python train.py --n_layer=11 --d_model=256 --n_head=3 --n_kv_head=1 --head_dim=64 --d_mlp=704 --vocab_size=4096 --activation="swiglu" --norm="rmsnorm" --norm_place="pre" --norm_eps=1e-05 --positions="rope" --rope_base=100000.0 --rope_fraction=1.0 --qk_norm=true --attn_scale=0.125 --bias="all" --tie_embeddings=false --parallel_block=false --init="normal" --init_std_qkv=0.0312 --init_std_o=0.00665 --init_std_up=0.0312 --init_std_down=0.00665 --optimizer="muon" --lr=0.0228 --beta1=0.95 --weight_decay=0.017 --lr_head=0.0075 --warmup_steps=0 --schedule="wsd" --decay_fraction=0.608 --decay_shape="linear" --final_lr_fraction=0.0 --batch_tokens=65536 --seq_len=512 --doc_mask=true --train_tokens=278000000 --steps=4242 --dataset="wikipedia_en"
MLP neurons of a small language model. Each row is named by its layer, matrix (gate and up: input weights) and neuron, and shows model dimensions 0-191. Each number is 500 + 50 x the weight over its row's rms, rounded and kept within 0 to 999. Numbers have three digits each. A neuron's up and down rows have the sign that makes its largest values positive.
Before each neuron's rows, "fires in" lists the words (lower case) most often at its 100 highest values on Wikipedia text that the model never trained on.

fires in: "which", "where", "said", "how", "that"
L2.gate526:492484456532496497552555537439492475500540493404403543493588496473580537467494556564533524479694476515442458507486461500568614519431537493517491552468393438572491424485479521423535521459565472349442464557564496517540428508449427501401597511454555497424485492546476542508489482444480485562523534550522528511491601457503538555534516523592469512449494488458494548504489502482529462486509481514551474489485552565510534474468453468486534491529559541608459504367496515507479562526491421524488520535539497490576555473441581607508482431519546564405478509497503599387595466509532463588
L2.up526:538564585460515540446468536460498494501507499485446528471444577540491526479481430552496471454620440557505557519526473500492481493443550498546512579467660524503513533501512439479530531479565568461492444386545407549581532426489540505485553486496520422385496474448504475527457431516492475527501444479601486448444498499543524487557477521393416615418450581483450489546540531503533565564449469475488496494494511566517491453567514573378513499485553524517486485448566502529521480540443481610516435488451520435644502420471573597531465546476529474469560491533445511417522461471444456551

fires in: "at", "the", "of"
L3.gate146:437526447560492428500482496439548565478475501521484537503486555423505466532512489511507465549485538434413409446411467577523576486497567518412584457492520576484515420476459505490538466572545501476484533536563504547465493541503495391637490408517531330539484468454537540458492435495442446558573512492454544472549462557486456436436508457478486500486535458399405496518535551365561470474567442468502518437421538497530555595520578449598465484484542487433462545530465472442497498506556480504456418588454510574542433510540456505499545565499519569389502532473511452440446549439414539472
L3.up146:531451462463534417590523508496469488534554476569502499587359520456462506548476487582645573540401502505549498548369516494487531595447529455436456503497408525498553459551426458501533523481539523496482530510515507503430442457554493471466494535644496528500520454503470491421503534438509580424501498423510435570465511468516536601489529582518543483539555513500506435543487485561581563509583489460439514516562502474554585541519542493580420471477529556532489501570588423458460456470452516548417459492522502531482502667482490451488489558502503531456495534551515586463494549549532461510

fires in: "the", "a", "longer"
L8.gate557:448441547419464559480405572558576546452439638539518437540431541601511498492505473471427460449560487528553451427527495447501545531477427570509485385584507501545441573492530532484526430525559569479537574448506472477493447514563506468478509515523482492530496580426534468488434574411433442544589569413534531531465420407482436499493485401501445530556411520451433539447494492426548523550435578566529451564568471474505563574580556497510592498510524454513475433579531451528486458542460619521593519594469455500457467454540617451442551515533450574477535534539471501487444535498548388538
L8.up557:460503470433528458427449458504467506475505470473525383580415525503481463536488499478486503539546459494534473489492474417570509444423493523493488568545555481484525568503464547482524536518552612451457532502462395501434401442564455564525564485476547525491518567512476440559507525463498581489473571457581455582540481407572553427505499426509590408543400524405528409516439637495513484582418534541525444515466411509527484497507506543539483518489429542530604548501490482603447467475409535501572536553482487465503449501473549505499473478432477599543494485504551526518501445517603579605

fires in: "in", "to"
L2.gate429:503557531538488522456529478568500484447549536468549500449497596510450460446453515476451457544424420592442531494497589504518506474500541442452536505420426502502547469469551494505472486497600454532476539598513501486559491530496508437407473515470501459554530489467508429482551547446448470536496496511543505462541555583548488470427438547508453398425510445412438444546450481566521434611411391486514491460394445411513584491535353501466556482538470474427550534552605512529478428557483508456489475587435551443526521462584484458479471567604513518525435577456479486455499408550517411513
L2.up429:618507478478526538526452512541630448554560526498520545514555442496543513464507450488522496533466442534579435475485478498483558482524480522573522515458519537420607394544478420466455388482458442613480517517452536573496484475464573466468557580476486486485583531464519529555527501450490509538508491417552497467534519487476480585502366556588554454600559394538450405570460534475576565521484660624505496531467503511639482464505508439525499551482448522468481500540546413478510531511485495588444430449460546497415519468540449509514474553453485522511472476468402543455536528489476505582

fires in: "of", "began", "for", "about", "to"
L6.gate91:533499371449516516558518581638461539469448468638587524523483472470411433567567519561436491541468482453506429474453554488452455460511539430534539496485457505500452500470553469471586457510511557472485406515611423528474540572556436508467482468526510450550460530469543528552435496521610513445542518580559510490502508445408559461517463561488521446448384540460477477540436519473407533511396535481405400601514548523544513479435421491494554437458492463513543534502483591568444445511482629524497538462493498508566443483462579423482552531494439492568497419471523527474446503541497478495
L6.up91:496501383553533536482520544581449546505515517609611466528476441444510409517504535507441597547491474496555541503570579523377456509505460490516561539525445454499485531507486517504425484405527546388500490501505385370482443605472511525562601464527393420474502493478517516568530497601572546446554608522461492531647494566493476447489510556541505500564424480498488487456502585448486517580485457508442531516611498565545463473448579410564518436458499397537568508484452540479517475524518580517597481567534457480523564493499495507469471507470447564556466447428467566472406456556531541398

fires in: "the", "along", "a", "alongside", "an", "brussels"
L2.gate490:468499514582459488558543467579495451535494587492494498485496492478521484550449524518550464444480515504485532494486622443525468426558580599484517444477479593541457495495474515529526527482533470515487466489446483417464570484468564477515516463508532490575563602529490605480464493408486485445440580573431553625409470540388469494548562413545545545501552581493438494502428523581542465495475522486589424469466501518419487495502557555569486448472445534520479469481501397592565479526467535486584464566437550499560494469454484515469479548567514596479558493558551505496456563492511435544
L2.up490:470497514599379498475494495467538530405471427569467492412513493559510511547414540443492504471488551528512498398441602484487604442621467503440451498578580465450441434515503427488496520449452512544537539595509548541490481474583479475509551501505511465487509493479556517548534532464505495481518550580546443476584493475503445455457454415479326491531497443553627556504472535572510538456507511478509561495620475490595465539481565531570505485437472507467531507489495451464416547459553552452519495494466587492541488505538439527531530461476489515522516396507620557481535438477458637560

fires in: "iv", "x", "iii", "ii", "philippine"
L3.gate557:542480452598465496416497369532457436519579495397506446491462434523420500421342405517492516474437482478510495448473580478629533528526537517495483493596531452413480552408432529573455514453521521494494515396471554552519504470541503528537570469483488494484428499517425584524484475526459520541623525498546400434491445507527495454420560533502520532533479497491458496502528496493472538464572488521412522431569547578515561524502414550514427571516486463496566477470538529476575504494428532509447523459508447472516590511516512550546529567506385449498530563550489430589530504519514539442
L3.up557:522453501484492555471505394554491469487481527342539427456442519540528550436465470528496525503489465513422439474573519525484447592523573418478469508588519521539501357479446458587431499486514473398488464487565462524526487569541445484469553461602490525382506542527494517523423442476528502518578406469626462564535498522520497504456505475504492551445482570469437424549488535470482521559531478515462486521508527487509550486487461453504497524521514605527506561668588508521536582515556515449436553515516498432541497536523500514493483586607514462570410454574479548611541526471545536529

fires in: "the", "first", "second", "winning"
L6.gate532:489473489534543461483543498528456560514464477632546442449475427596480565561536479473591544547426427526582592494529533405495479559346471478543503508414535414482555582566485546504483514466536491536568451481464454496553474494491563492547536587403482474471517421482416446413505548552472463467550435564493588523525483532483537419484509493546547486520485421591468481535533434497464479486443510589538533554451425522483488579487471499509589498576564477518494497488576536472442493652428506514480480493427463494417553527520446484499513490465477526483462456531507524496478439534639454452
L6.up532:466473541527467472465517397616477512521514487538495459529526441460535512540430417482490589594385493490578510466551501569564443538517461457545571501501476468442499529541387443435451498595500478496554485516501500513500446573375572535527494648526552493582472430553506600473523539520488530519572434479450604454495584491488488527438481512458534524548452474554499517468463563458611458541540524497550469500444509525509496522543536492470490488467445612528544496508556439563402427536509528500543365517532569538518520454436495454453425408483548551534489478560490534461498512413551520547

fires in: "the", "with", "against", "featuring", "for"
L2.gate610:552492573522496444549517499494489516514578527528415421517536534485488458457513492462446534540478435511485453504496549463453497481469476536486474503582435514452497508446500566585448427448484441461550515408551644524499478400366417502501467521535587567536585655539485465493522478536522448483442467511531504535529498529514449432441482483506449499433553505633423501445528519488579384457423445509555514492595469470447448486574454454469457524433491495524543485561432478497535508528513495465596493514485493515423477450510465452539463496481445555519431453417534519495459479473395467487
L2.up610:565540577540491499481461543527466528457521522453446486624557569511586469464476466440490516538513436565550452525526486477398502491587546477491423466485501515425519486472515515524538542471604554404525495483577536525539458542542524497487423545495610606531517462492594533482525449531452527504483574548495576458533531369540441459484444499555514431557534509601435462510615497495486538458504556495500492526477558504568520430525441528607506497510541533534555501513442508487517520524642479412476516470549401482444542493475468508454516435548478375616498444471564493575459449458511518472

fires in: "and"
L6.gate285:469397557487542456439403436535500516553482520459515549482544537398480541542504436510445623547435482490461553394529512488538529422560490500493482481555505555506434503448426569493601491544501612534530459555465491509424528464526474448485495461565384503511428603443513601437455538514550523445458446529533520543412521496499497469502501472478511513505467506498483452517494507390454438521464411436589465525486544556423442536593554509461476484515417551472556599484479453468560448413507510584562536462511585406515495452505503485466521573538574473483447535467507387441423431580426490559
L6.up285:494500569570496422509592466514360544498475502578483473550500483456512496580505647485473464491467515582544444490432487557491483589517468574486413556557520425510529414441572521478609550469511504589597511492556463500525450488504502485586529496501546428523494412458460520510583493520550599422510529433458495535546577444520417503480456473447520488456578574474572506446607463427491489472438471483502496560472473572514521519514429495439533408476517464492522451533513463583518400383634567465471465625529524408502482430494429472492532457485574534464548458501496399544533491511557438490

fires in: "since", "as", "although", "while", "when", "by"
L3.gate659:518497489451433512473579524528582496474589496485536476509450497474504564444569586478507462545503483567512528476473487586556557517352506441530471529598507501423504485466437502514437602495601504500448537525484473444373471497515457469488515406548529417500478535548641480550450506505470482485496573484453489501428471521494518547436487546606440463657490525493542465437473548535512510453496426527463556453614471512489504467473417439454468610516485535426516415425464459450546432411479498503528513468520559501459568603504459525531465552460528553490568549437492500524512582429492465472
L3.up659:480514495430467505589541507431516580495405463536484495458611482483514511571471498555359513567579499372491506498530456605570549539506457511583474490488505518563488385447343587467468506529505546500472534566526500515518530550499494509534520407483510559504464475464534542573422545535464369518532568546550499459511410460538488422583498541518518431591471524509469399447458472462454538579540560440541467427536495524486514601528493462503553514488555474544521538499432417460509449450534401390523585504417441525492463508540487537448536522527559502427475509427547503503461376433445460458

fires in: "these", "most", "more", "of"
L2.gate380:530552535500406528454583562545505517441506559489498458468575511536534455524492492471540492557488461502477567449502536481494479556481563433575534525485533585402515546526518549492453478550489580618514509483493467521556529520421495603569558559566447517462586503500640400487524475527566464498550425499631496460508537424559424500522525581491521490538459477465595420563506528522431483433509462417465554526496528476470515440632487446491475475432595353488443495513449578444558481472437541523458552383455557512560579504484507538423521441568489522450506501458518401530485490553497519447
L2.up380:502510544489565468544505454502403583555473496514499436508488513501545417464513558453554439578566475539431481428536374523370486502554480477566485518474441470572447478534540431552458502561539497531487504518570531463551509399531582496359533364547419602497489565517477632473495511572551478462526521549484462544490473495467546519541473571551505536495513514502501510482475500491508582517548539533541531503498498509526484557478435449529593448508522462498481480512671443513546497535532516491532515460495560475542509407528436533471528467499540511478520456563517445509393554428498481480

fires in: "she", "at", "joined", "place", "with", "the"
L3.gate291:486523636597517582467507526534507448503502608518457503485603523534501556489450457503421504587515459462446478516571539429477574485497635402482525539407495515405530491537509498600484512531621490549497435548556458509533408423508435520492486545452588472482551556481512495437541429460469439538476423468520503446428502534527583496478511435665489468533556507505531544463509531553480446472539493476494498523542500396534501455529494429467484469531471562453563535503407432577504513491467463492454495552518563492429487488544484460463480568512412447473379396488527402457550505498469551465
L3.up291:451551466523498574560535498510496467541596528486527439499548561507453462572548457515481571479482496599465490535639430452589548486446519528469555442373535480463636410553481465543528454436556495490551459510528560523588498505518492487479491524446535463456448445398582487504505478469571454500540552568451560500479449522544465556516516485548462511495541414576472548426435423475634378450468530513454526539501495428532532423495514421550475480465569510401467572579420502427580567463575498483434437449530571588469569505506447488537378479537430451550487467485547439427450469457479435577

fires in: "the", "by", "old", "through", "within"
L3.gate576:522449462481559441486585484565491422526490522469464491501584436484484567403529609523487568467530529446504520471497576511525453528472466499526512523513425490475603518543567437533686445526542560583444514469523548593549623487444588481503512574463492459572504485547561437451525503403472525495553482538500526548540480523521505468489545506521554497537527529466541496513602578501439463502460401553536483435596604410528409472511473562498464544533538523561528489562505432512499472512588563443466467460533563407498491467568446493420475464498367548494526508457536443475461469532611454468
L3.up576:540524447588567591471540552553569502425454479485540490472558513493467486510502472456440501466482473498590472498507477619511448502527456445451450594569508475550515427498579549529530500544503532560516402573546461529498538517473479458424421497469606439487452458468527540468448435538430532488394530556535544485551574480488571467485484441561490494559418499610447514574479569449446535442437456495515486463571501503571520492562491498505523498515579525417499396498487557566559600490487554453572593514446471516470422594524390481466521512514458478635562441438464480543557406446424513545

fires in: "and", "of", "because"
L3.gate66:482463449532477439544478472550411418534442476405499479442503520464523516567539519519523485507505518558487500466413480437516510501472465570558468570471587478552477464529479422495555469468554604574462537461496448459469466534484422432511557510533474633442627415415524498451469452491589494440481498484519470538344376507454372544481410586589514505499462570563514512503492492527540613561426542468517461452546543427533548417490496534515461421536516609494487464433449557609545513522513533454501441511542579453547491504539426480505488481513551445393550465522537505491515535483522518589
L3.up66:499454511455509401524509482535521498514424476534533535484524512442430542571497532552505439536472489449491457422362440386456542504556475533561475536570481495465392476484476399494550497508573509543450522457552441520507496458569459473516596539581521469507552506493549527554578523550606476466547491473510459517407437541431466493442450376542507502493535527527583427440424423533498415592546565531425476502522578437496531442452490584501574482512578568509436506434533463501541473535448504452532481513495503363490510468572371542515485505572565459482484469493456543481454545500491566497

fires in: "there", "big", "budget", "therefore", "because"
L2.gate599:506501540522580522503502527461465415521491434610466459497460565470500536596571516504467490497452493478541490559540429512521530569498530486446490437534465501452397433491532548427472591498557564536501399545561463540563512489535560446478549512507517439443551456470525455493479532449456510483573455567377541500494540554556648476470536493522373580482543566472631469468463565629506422529506446491494514509516570502559385476579436533462513586533506490483439523537486482472542482460483520568554500457409548503495476468386468528493592447457520564381497509554604456489370438540497456475
L2.up599:524553344518483504521534590548451435535575502484507580491497498543361457588571577533516505485470478513492508539518522532463420443524464484453476472572482420487541517479594569466478521539526546499578439517464473518477523525534542491498491486459481521547523555593527559536463518412525548616510520522522393552427591554489535459515458457538524453462471468499397374394461498507461490542432524595515541520585496483434488559515525598479576484586503554466493605502474478450479434455522470525545452474491599543453561471477480453546523458478528535495411522532471477470486543526576491682

fires in: "since", "until", "what", "sometimes", "as", "by"
L6.gate464:554560547450447463495640421531547481476517560512563520550484516554418539456595522505550418534422417531540454501520445499527521436357598495488469544508423532498386469475448450477586503513506431476496449506438520500496388428485478425474614471600380475553433425587479510600523488535503451465510480584416453555409549512457628495516490468524527548450513477526580518480534603471515494522541476500470555520528405475453550579515472392565467502475517472531479582429471469521487472490490542512540502483506527607474539550585415508498460570603520438462548505536494525482509593477449521459
L6.up464:505466519391497488427509473551456513483491562550493440491454489458409532456511508589510544521485460580551499517507439528501494546594418488483531391506546593489452528571472527456420531498496607502496298514496534447554529610617510478430509514495511475454491549479527551447512508491444537528550516552376449505528468489505497444428501564524424472473559567577558468533523491554501523470551560462629508417505590478459506490489527510380566587505446505448527486482433480536464416472608494509516491475447481504452527474491473529501521551525577417468508567509463529551501544484480417537

fires in: "there", "selected", "therefore", "sequences"
L6.gate192:574539559573414456472541539513582532490405489466510518509489398567450535609513496562585393440509459549520602495534427460480489445571528472535523515541497664564599462467546448533511529490512472541520521501506504426549492526608505506522545456438503585463545469595388565572467489537547532503542458458531515511497408477494522516506469529481462645392491498538555498439512458468473520479519553531532549483533498467506504497452564483593494512487564560530519509532600452609422513402490483476514541518493507384441481510513567531525544480442534489529502501476512436529382504567489502570
L6.up192:559554445501530543424512555542467470475554427498488538481486377483525526497474415490523472564532476494498543485562542468502537528637463450458492507588481496423495476551605507459514499522534459574538440511504540486607497593592501567502513492489508516605558580508472472503481491486508611493580540497486430500591563540500491521518502446532383579531462516535471398455479518446520487507468497476480529567589526400528518502544472460539555497621590481483609534445526502530419540486553512506536500468419489537498462555482545483517521393408554515462506467565496396515518434441455467368

fires in: "under", "the", "free", "boston", "benefit", "bureau"
L6.gate228:358395487498532458501483546501519643425496483445435564571456490483510612503465500554540565485492466506527415397551495410448467609463408517588512530445512509451540568565598523532482545510480644421445439482503515422527538472430540450483601472555513576547434571456501526512533593451465556431504440532505472554536488505514482458542414536524465501477434523562500450566517526496450470503438551416502517425445481525516511502554435450534468481455466439512447540532481500545516529478444543496555539537436515473493446499613496531511543457473460507507454434463554518557507503502533478511
L6.up228:501547611617582512492592494481575358443539501505560497493529437557479481526540525459362444477492552532475457580450462506459472553477485467488536502548455448544443595525482507506472458516614519477571472418474397498540423590541528447464464457497500496431443465525518523513502505476554511431504485521546461604518505567418473468548450475506436488537512450557492485487539560591446644573441509423509469492543472515588486537482454467520485517515500388459501464523561460410475430525434506509587500431475371448467516514492446602454561491483513512493519427514541432495573527436559522462

fires in: "by", "the", "to"
L2.gate447:513422520544408411492497506417467520407510585608461523472521520570502519511538528501380458518538482461422508455517493430503589520374491476479439472504478456483515512528494540592535504542470481503542487484487422568504558421460540487506528463396452448543606498496543452433574488625558532562540465483467504530501527509526516473494520400522510475490516449423556479567472450515500497425536491381521527476549565480573481487530406480536420462526524538639492457499494602479492513514548442434478518543476628567530499499578400515465594639449520520430462518438578455504452539491545494447
L2.up447:512488466463575445476494460411479511436436491513535367510488476544542619434555512475416454623492569503466490479606509509503462590533565395512573504542493588484460487403508470441566447536531526474497452515486541451500500510548519484551442504552526482410492524535379518541547492625485547493408458510484466486396644429537503511459506556511518472529562582495544443439496485413462552544530448535500527506554473478551450449548584403538519471537547466498478535501523491519448457510403462517481427521469413585529468498529512448473456480484412518522576566399419484420488476505452524549

fires in: "were", "are", "also", "was", "remains"
L3.gate385:364511475429543492436470546429449570465509514513514598504547451537585517510529437531560550525527455538569431544502541466531460475585602472512575529511369471531512511461456449439538505513555541561549511448461541426486440532443427601526626461510473427603454549425489548506572421562544563390595552442504457516439530491504595480566385372506504554529494435576413532489541503547505572483516557491459548533524535505527510505505511535511529525425512463534512476490450574515578458560580523426521459524467556438503493499448474553526451546590532564490512476436492531546501494491576514587
L3.up385:517569473459539496463505495534556532536496490500547468525428594395530540517515499505617467372441536565501517545535396557430488468578520596542428506506444603512488560430488471481469475451540419452534490459467543555475482474499555413474580455505531547492507528398526456485458478572491438456584450549530544560442511522583460553552510508533513522518435353591503458512566594477464509521510445526622531552572537399485516522507355465546442515486534557496519554482480561489501576459504477567567472471493525499569577530540582564511467510511471483468502504499540427440443543410488469529

fires in: "the", "first", "few", "turnout", "one", "only"
L3.gate58:464371403499492501556547503469557462493501553517564504512523459584521512552549492544574473563560472548561531559545480433453611505474542475464429377498434513485543488490393510517496372522446506421492547554526462567446496555484453494583583513557464493470544421477497448512561520528515473541534525490485550500522418475466502534582513539507484576481457518505493522483577490500529531481496433552420557490601500404563564494552496536572480490522479399637474422522558457570481525555443429489573453497517447500411529547508464556462492630480519565494558488498482482491508550517545459513
L3.up58:527496471526417513590547520549485477545470589507537442548475553497454474527496435445508564469514520492476490588480482506482575453467547459610431512477596448504524556485484511510526466568550556499515577504506461512438471497674586476543490592465483521444499525479472491448596633573549524454528479456400537479516574573498499486509425541446489563571423512495469479476481524501481432504584479590492477521533504437492543559448496533403506490506461479461497517539422522399560495534494485553440487499469508492507512522426495477378547517575539456453471612397567538526450481448512576563

fires in: "was", "is", "were", "and"
L8.gate622:462593448532554464398499506517473499614462531534477523445494483466488451508592521522465521504470488505490447490468482488496456456532421528503479596540545492477478443559566468481458593520529573433585507421454412550487532582521514469458566462424507419633432435501448500474542500555483469486541533591441495571520589489529479552517452591565473437547512503484475436443480516427506485484525513533570537468420501506576633502476496410470462480557474484490513567461518600502496373429517587534549521531568456536628460464524494492560447561486581478553488446419436448448509492458502424559
L8.up622:479513486464537463401455511524461539513490510475627545494417494473460478532549469518574589441555452559528492435452488535486521404542526450520628551512483548507523424565539498435527500502502465422554426526474503501517537546517579590511604535457459502495500443502580570418550410615575484467474509532551508492403549546537542589612529487450556488488517503544431504452497598461442532584546505610442551516457586506488507506514498466456484453470467448596599551413526455505437461515498531588473509470568528489639468454568499527453426529588477529551435434482523572481414457523476490525

fires in: "when", "although", "though", "while", "thought", "if"
L2.gate30:491462457489412587516502563545429542497529580466484455431554525474504477452553536423498426440406510475510479527408462433463551524488508487520474525573433548514514585523482507468445499471567540507432524509479506440509428413521446534488577448485542444592487429539555524561436462588433563538456448511488557483563498490539535431552587517524476467505572478537506518416448492386480564533487494514507503445600389521538483567543522377521568441391483480515497519555446518483567444466485492569450493488499477521490416563556511406559507579457554498435514551392473489647460434456521534510
L2.up30:466471416378509525567446485458506513508517469469507460476495491502477629439521489610482468564477387459472501535505548527572457555491584484471490453594486474534527443541480469559453497430535554516485472505423451538509420470538524507406599467644496484511529464385554611461432468461476520405494555510461543493510614499432451507453490505522437410437470475454543448540407485411522493539478447483417505413440551509493464556440462456476551529469551477534519553561512500473587495528489511450496488538552515506450507574510447594460488574528503557444485424436405495521498466561452455563

fires in: "and", "which", "1990", "the", "rook", "of"
L6.gate267:504492610544459440517417491533501431432543630587453482586462338439421444527459422600440570455571539458441454494528555491515501501485502468495549511526550510512450571497400564412620474493489489569507554481616503461476502518525492406523453521451481468473525416423444562581405531503465498624443515506443523428514478500505527541477505484477593409536484451483519610597529442512534464505472419524471483500497485493536444498495561555511533473372582518564443570483508466503508427523516525539471505416477491528525447478529507528434524573437497452489464548504540487527521510491339479576
L6.up267:536419447508510350577440496536540558448474499520515556546484431512438458500503485561588560501425592550586483522496506548624512476484447514615548415448544411432447552398517518494583475473470476527441493506482504439468420431482510508587442485524535533561500489485460526502425529484441580489563487527516434504541548459482556443467550445511568457521443495435578538468432470437384496507403463488542467462475474541459521598416489523479555540413453487369523478444401500519559410494560462430540483511473511461462412555544559639454519643476505519485513538593480473524478474486490478519

fires in: "where", "see", "whom", "which", "rook", "charge"
L3.gate124:539587488493511557446493498602472505444413603520468504356529480386496610381520398477431454477472536482490483490485428485422496571454454513463414479459463517419494462471477531460505415444517491507512484515487430572465474431507476469434502510467516553512475504486464393494486472521512411508462510474512405552457507504509477454517487464556471473423500525468499530530390456619590527502477521366488579549481502542592604503519559486561498416534638518475495475512609542475491454466497504512517539559511525500478603571386501498476543593509426456424464436562486509432512528501477424511
L3.up124:412442458465462587433496417536443445393420551540517562542568481499454570414543458534498496505495633517543422499523463488517576489398544469491465503506474508371490436433511454516441465471516512504525481486507484495546479467558470455491453476480505592516471476530491496522493486473462553491479495474430595484482594536523428466513517583585463541364468596448432457549437510524465609507506438435499590492480492504462570533510459516452517494441539548511486538514525497513438502468481562526411523487448508492584505473550567576606359585494504417433514524566563463478484590643533472473

fires in: "the", "floor"
L8.gate74:469441523492520490546545503511482453568441523453565483483431494458493436398495435511519593401430483482453554507491532562506535547363567473559535538541510525462465519569547472476485539494481484513514573557565488543505586522441542427523566447441448467461562488424455478448491492483501367514518470468560413511507453416514508489529557518490544525439538535445491475446525627513436464500545447523499490381548596563504480492447455476545525508462475482560472561586502534593530498586520487498488507440453595529574508456479489409427527496432459596483436472464528523479518605463518509557
L8.up74:474478522509494407507564489448440446467588489547502534565396434537464554510571602481441541529354506429474475484480498529490492513481559471462651516486418442504492530414575510460562506489514465577556476467634543533593528555399489485525493453465494508476541503503478457555499537437519487483411532489546421581519501456560516530491500512516477584442485455477493474584452588543504415592483474561463608548569483615432445478555527548526505434575539529519484413542526500457499540500510509439595537397465464477519494373549482471540427517518534560559567512500551492460489554467448468436

fires in: "and", "the", "named"
L6.gate239:435559524415483463542381516607487542414517526553558542545545464560400496575498502561422506539404459483508527499586585465576442474500421477632409413475481481571572543450540461490567443582520519489457569439606538512528592449487496441462545495610515537585517519548513495422518520473504507545522581578472461407422431491431454520474474495488471527531461592510468461468485535478439525508470543563490588524528494536467449416505524495512568458475505526506490459535541487493468540447536544546526519430577606564454482462533554453397555438548611424482477581510540460499567530499469444503
L6.up239:508389511432504436353490480463489473442501520467442572428464579522502531540437537541412493404526510516552452550531505549528536607407487427433441493491531479437452477448480533521550518537442472529460548473502513488514565476596502539527551466484511522558520560398487474475477540584526524499504444520461460553532579603581577520483482425496569458539530497525477492491528485402473571462584512474489587448479427484401444499518413578545453508483490557391518484492472500519553427515497509526513567566572501547550437446437453550567350570456464496435565594502572464512556526478463526571

fires in: "on", "under", "by", "the"
L2.gate72:541489483434472532565571408487491416472454485513542491523493488593450510443443435519507536543561548467452509440509485468484619489416493499488434459437460532537446435512531498498532540547562453567551569510486489545485490509519491401514487441446564553532448571556610462490545458515534459507416499537483582515538614504496512496501495611500480599508595544463424535435473465566395480563464507501534586481498460420546482491530484510456548493521388404463495505493474498383431562542474505472483455505513545504456586472433488451513522451580601512571533503557553568471457522501450478545
L2.up72:446448487545493522542592474430616497478483381607516545503587514554553520552541463443477575589496585458492475564527497466445435429531491453497493435413544483499477451573549481537456431621510544641525475607462517550518524505591535501496518486470460463496463538400522515465505502473562488459494535551499474412504560651533424508623643608487511530508573521617513505474526463533468490538543431524474480574562397493487489563520470436525479483541441502505526405484561432414587574464547533569531518483518613519463534447499443516442488497504517511485469517467455507424481546425477553572

fires in: "a", "at", "his", "an", "another", "its"
L3.gate43:481462579547469520524594449530505575452482481515487425496555471538467546578599463445558522570524547523433571575583480548541445524546536474459498433507506467480487550446473472567516467489469481476486480492510446520517493511547488449445494410608664512511570534492508541445439536426533475575543564494537597475483508555493562532465471538449598449567435513520536564476495540456377506529480535437447431461409591462575480530502434472475488487530526524523551486525555421595532472438525504483528540600402501473511510534510495493487522561503401473542580460514521532470437450469645516473
L3.up43:527554497488436542487457552511550482516401524465461564516485526413378488504499416559493549578551543568377491508529470530549474495572444419480572506541378462578516471518552356471497379555510476429557525532503446507511545500516557519487488536492500503488483478470503511484492551450573462461582566509550575471493471542578462487491455415449577570548541502471559511461491500542497437588472426501447560469506460620562480528413455440504581552481434503519569470538494520447496554498590482409429555596529500434482489578551417585380510399535483478579537504509518569506387463480478445578

fires in: "to", "known", "of", "in", "currently", "begin"
L3.gate430:528435569486560570490398449570483516497523512477520404406591517462400433489495552534469524459448460476504520500529485483528435456528463506578597399556534505552460434481479444497545376605521386447405472560512499477551491495553496582440471599493512421513585510550515443485521505519559517452486485469448462482422584472506496580442446496571568453532439518529531486557531518437408387528455538519605510494523575472539540491552415531436457452485517595366481576408522518353434551423483503450546472450450458500533495504435516471499396480499385496508576487501562505409479473534529440498
L3.up430:454593505494421466512467503554542465499568513535490433445494409619521512595544511600489474483521438538475523506403484539475476457498542491461498521461576545543463541497389486419447428464482494491516528500480508492591457488449498554462533558480441428469582476469493443578461408430544632448554524483526511562511487519509422561478438464491535540537487477571482507470509453493469501497538462428545586538514562548550561494405535442560491578493565489487508488520417505503491560517475617481500474523524527401542514508475480548530492512523442535524450455401468520384598491504529454537

fires in: "to", "would"
L3.gate197:507472476533474484441417630525529564480447445548547468436503521451514456583479466493470539572546538569596449458433523465540542432470505491477432539491514426436476488441417467443466507512478460521453506470503590564419458540587484525473447553459487466384542487462553481542524562582550459462539405495531608483505483507569495489494440349506375480459540501539490487530451506546454520458468466444485512517410541447446580579578399478424463477444459523407508428498564585449545392452441547489482491555521576507538580445442484453538409550532434510463505502554491536521552466524494459628
L3.up197:549415569409475453472523667550486527496498465505468532485456475528505455581550493480481490465465483503552477517434504433535482524556554413496519573432525588533451513519548457396441450443536454557427441522526548580403469448498550525440543466540447377427573500477510438458567467385497442445474540434443537476496578465494483462442410519471539468476576521574486541507438513552483515467491515532566517499457493498563516490549488479522486493557481457516474510460601461518629481496506483467560461437505599462488476430477491495557491472546534435390457431432543472495520496538447545510